Weights of a small GPT-style language model, trained from scratch on English Wikipedia.
Size: 6 heads of 64 (3 for keys and values), MLP 704 SwiGLU.
Training: a variant of Adam for these matrices, 1000M tokens, 7630 steps.
MLP neurons of a small language model. Each row is named by its layer, matrix (down: output weights) and neuron, and shows model dimensions 0-95. Each number is 200 + 20 x the weight over its row's rms, rounded and kept within 0 to 999. A neuron's up and down rows have the sign that makes its largest values positive.
A block is one neuron, or neurons of one layer that tend to fire together. Before each block is what it responds to, as a language model described it from the Wikipedia text at the highest values.

Responds to: Mid-word continuation pieces. Second word pieces completing a word begun by a short prefix piece, strongest for "ult" after "res" (result, resulting), also r-ust, l-ack, re-iss-ues.
L4.down367,189,198,177,171,182,163,184,235,194,224,224,216,220,200,188,229,204,216,173,227,190,203,232,212,182,212,205,196,198,196,206,187,204,209,206,205,211,176,174,217,155,243,185,175,221,194,225,188,205,205,191,173,190,202,182,185,177,212,255,197,220,217,179,199,216,189,234,200,223,188,197,189,187,197,152,211,142,223,214,175,194,210,189,236,164,196,198,213,181,236,186,176,214,215,169,174

Responds to: Adjective-forming suffix completions. Final suffix pieces that finish a split adjective before a noun, often in institution names: Athlet-ic, liter-ary, Legisl-ative, Econom-ic.
L11.down22,188,192,185,220,235,201,198,216,196,188,200,171,192,178,169,192,191,213,231,159,185,196,231,220,221,209,206,187,240,178,183,215,238,204,208,166,190,164,182,201,211,183,176,241,174,198,213,174,214,201,175,171,216,208,249,198,184,217,163,199,205,224,186,193,223,193,191,185,223,195,231,203,199,216,167,211,179,200,200,167,175,200,212,210,195,228,183,220,206,212,206,197,203,204,192,218
L11.down89,183,230,229,215,197,241,166,216,181,198,220,193,208,214,201,169,202,188,214,207,236,220,175,176,194,212,243,217,223,224,187,213,166,198,192,168,183,171,208,198,237,212,238,232,183,223,206,195,188,171,189,183,207,167,151,182,205,185,209,177,180,216,203,183,219,164,194,188,197,156,165,225,189,195,216,246,227,197,192,208,215,183,200,203,187,182,184,208,185,200,192,172,238,216,185,195
L11.down139,180,219,176,246,193,192,175,201,223,199,193,219,237,211,215,227,218,175,243,197,224,219,195,182,176,185,171,189,208,169,224,224,227,242,199,193,196,220,204,203,219,206,185,216,189,210,175,209,205,223,194,183,197,185,224,230,201,181,195,194,236,206,174,211,175,193,191,204,226,158,210,169,172,193,203,193,184,222,201,166,181,177,229,211,225,212,225,222,225,214,197,182,193,227,228,212
L11.down324,197,222,204,184,192,169,178,205,199,184,181,215,226,208,192,176,230,201,215,166,211,211,196,193,193,214,226,217,241,205,197,182,201,220,164,203,205,217,224,174,198,218,223,216,186,216,183,229,208,210,208,205,188,203,167,236,184,188,185,166,201,198,179,186,181,173,173,205,194,196,171,188,197,219,214,209,215,183,204,204,150,207,236,179,195,181,190,180,191,206,155,225,179,248,202,229

Responds to: Mid-word continuation pieces. Word-internal subword tokens that continue a word already begun, especially after g or n, as in Ug|and|a, Gielg|ud, beg|un, tog|ether.
L4.down401,178,195,218,215,205,146,186,220,196,220,212,181,202,171,209,223,229,224,212,197,245,212,167,208,195,208,188,213,200,169,196,194,175,181,216,216,182,211,174,214,205,250,182,205,200,227,211,194,209,187,205,195,199,221,227,238,221,235,190,212,171,184,202,204,191,185,188,205,221,197,212,189,204,219,182,174,193,186,178,211,166,190,211,216,228,181,205,220,168,221,199,174,198,210,192,210

Responds to: Mid-word second fragments. Second word piece right after a one- or two-letter opening piece, strongest for "ol" in v-ol-unteer, v-ol-leyball, v-ol-canism; also J-av-ier, Ty-pe, D-il-i.
L3.down53,203,188,185,191,183,151,199,217,202,200,223,222,171,168,222,186,175,217,225,179,209,187,193,207,196,208,175,226,174,211,243,192,205,193,209,184,203,205,188,167,199,225,209,167,206,199,202,203,208,217,213,187,202,199,200,195,210,225,226,204,179,215,221,212,202,187,193,159,227,185,184,163,196,175,200,164,210,178,216,202,205,198,191,237,247,158,185,201,201,182,230,186,216,192,192,215
L3.down375,200,200,205,214,182,197,181,203,226,201,224,182,201,201,241,241,176,182,184,222,233,196,175,156,152,199,204,196,209,229,221,203,192,221,219,184,175,252,178,175,201,186,211,187,246,204,176,202,181,210,210,187,207,199,212,154,223,211,217,172,228,215,223,225,180,190,234,192,219,240,214,236,176,193,187,177,186,222,201,183,232,195,215,206,232,195,197,194,234,175,208,228,177,196,180,210
L3.down521,214,195,227,219,209,206,208,204,207,191,203,192,224,190,199,222,209,210,197,198,193,198,187,200,183,219,225,222,212,254,226,215,185,198,223,186,215,229,163,158,203,174,167,173,197,191,226,166,177,226,212,212,231,182,198,179,183,233,196,177,205,197,220,208,188,174,212,213,209,221,207,196,217,177,201,215,193,208,183,186,242,226,197,213,209,165,207,212,200,191,162,227,166,210,227,243
L3.down529,227,199,183,202,209,221,178,199,211,216,179,175,177,216,193,208,207,218,194,224,234,214,176,151,209,198,206,196,192,196,208,229,221,234,195,172,200,215,172,199,198,210,190,181,192,184,209,222,195,209,174,186,209,201,182,227,187,172,189,208,202,191,194,207,186,172,202,202,230,190,239,229,207,208,201,225,240,168,204,206,212,211,218,210,197,167,210,253,206,212,210,198,207,199,214,189

Responds to: Mid-word subword continuations. Non-initial word pieces inside multi-token words, especially "ical" in Critical/Musical and "and" in Uganda, plus "angu", "ous", "ock".
L3.down71,193,148,195,215,237,218,194,209,219,214,147,189,217,233,183,185,181,188,204,212,230,223,226,225,196,250,217,208,221,194,224,156,162,206,212,197,209,189,193,176,226,204,218,201,194,176,195,194,191,171,159,190,194,189,152,203,188,194,200,197,185,189,203,180,191,202,206,208,201,180,225,241,222,214,171,215,208,219,190,195,194,197,200,191,203,153,192,225,193,196,184,232,185,216,175,158
L3.down153,208,194,147,199,179,185,238,164,212,220,206,187,222,172,219,212,159,190,237,207,189,167,201,181,195,189,180,200,209,184,179,194,217,192,226,151,217,221,226,165,176,195,212,197,217,184,219,210,178,204,183,232,172,192,203,223,214,194,192,199,208,215,162,203,173,220,200,180,230,199,236,196,195,212,165,177,202,257,206,204,204,199,200,183,204,228,197,200,175,205,197,162,201,199,212,216
L3.down168,206,220,195,214,183,221,188,222,180,176,202,162,225,190,188,211,208,222,248,188,183,169,186,184,182,165,187,153,209,217,222,172,196,212,216,220,217,184,220,200,263,218,185,173,215,255,205,182,202,206,197,187,202,195,219,197,206,219,186,161,165,204,206,211,178,196,190,219,221,221,199,216,180,191,211,224,191,155,183,178,231,216,165,202,219,211,244,193,176,225,221,222,184,182,190,227
L3.down346,189,205,216,201,197,204,217,223,193,201,209,212,196,204,187,215,182,228,179,219,183,216,223,182,199,180,201,158,181,220,229,231,176,206,172,168,204,252,212,173,187,211,220,173,205,194,193,183,224,202,208,179,222,198,201,162,241,196,197,204,180,210,232,193,200,238,214,209,183,210,170,198,212,194,197,219,167,189,180,188,183,198,177,219,218,152,191,197,216,207,199,163,205,229,189,184

Responds to: Mid-word fragments. Short inner word pieces, often "ol", "em", "ram" or "ely", continuing a split word or name, as in ev-ol-ution, po-em-s, Instag-ram.
L4.down398,195,188,213,224,193,184,198,203,197,182,192,199,173,202,244,170,204,194,235,204,208,201,195,203,211,181,238,193,188,202,178,212,164,211,182,211,184,194,232,193,204,223,189,182,186,181,196,193,194,238,222,208,167,208,173,195,177,181,193,180,220,204,208,179,209,158,199,175,219,199,169,196,209,196,215,217,184,177,214,200,223,200,213,193,210,206,220,195,220,181,193,203,190,205,206,214

Responds to: Mid-word fragments. Middle or final subword pieces of split words and numbers, often in tables and lists, such as ra in Portrait/Israel, one in Zone, 18 in 118.
L3.down55,238,185,171,179,232,204,233,187,230,186,207,179,206,206,181,240,193,173,168,221,184,222,221,208,179,199,224,168,226,224,228,114,182,196,180,180,201,214,200,184,186,174,220,211,194,190,225,172,206,217,196,204,199,206,162,224,212,182,183,252,224,153,198,206,172,166,206,163,195,226,228,189,224,200,226,208,213,199,216,218,216,197,197,209,233,178,197,220,223,194,196,186,182,213,206,204
L3.down144,181,185,221,183,188,217,197,197,211,211,196,220,230,211,217,179,164,201,208,210,180,203,202,201,191,157,183,228,213,191,209,218,222,227,225,189,206,194,207,167,145,205,210,178,182,246,184,194,211,210,228,208,190,246,171,221,196,167,198,220,171,216,180,209,184,201,178,222,232,222,196,187,150,205,206,223,245,186,214,197,173,189,227,215,192,202,217,212,192,207,191,179,186,202,228,213
L3.down505,197,189,198,210,181,205,177,218,206,158,163,197,220,188,218,193,234,243,218,225,206,209,187,199,176,245,211,188,220,208,175,212,186,209,232,192,217,191,231,167,169,186,242,196,173,185,212,218,210,201,192,219,208,184,216,186,246,232,212,195,203,203,206,201,164,186,206,207,221,205,191,196,214,208,192,214,188,226,203,197,199,199,179,206,176,170,167,186,170,215,219,205,225,157,223,214
L3.down605,215,235,229,191,214,158,226,161,208,151,199,212,199,214,185,199,194,211,257,193,172,222,208,158,174,162,195,219,218,176,207,211,185,191,184,200,179,212,162,175,163,184,220,187,176,160,219,207,210,216,183,215,195,169,190,202,190,220,180,232,200,213,196,196,199,213,195,238,179,222,203,188,176,187,223,169,222,213,185,203,192,192,200,183,176,194,203,199,187,210,185,216,205,207,184,203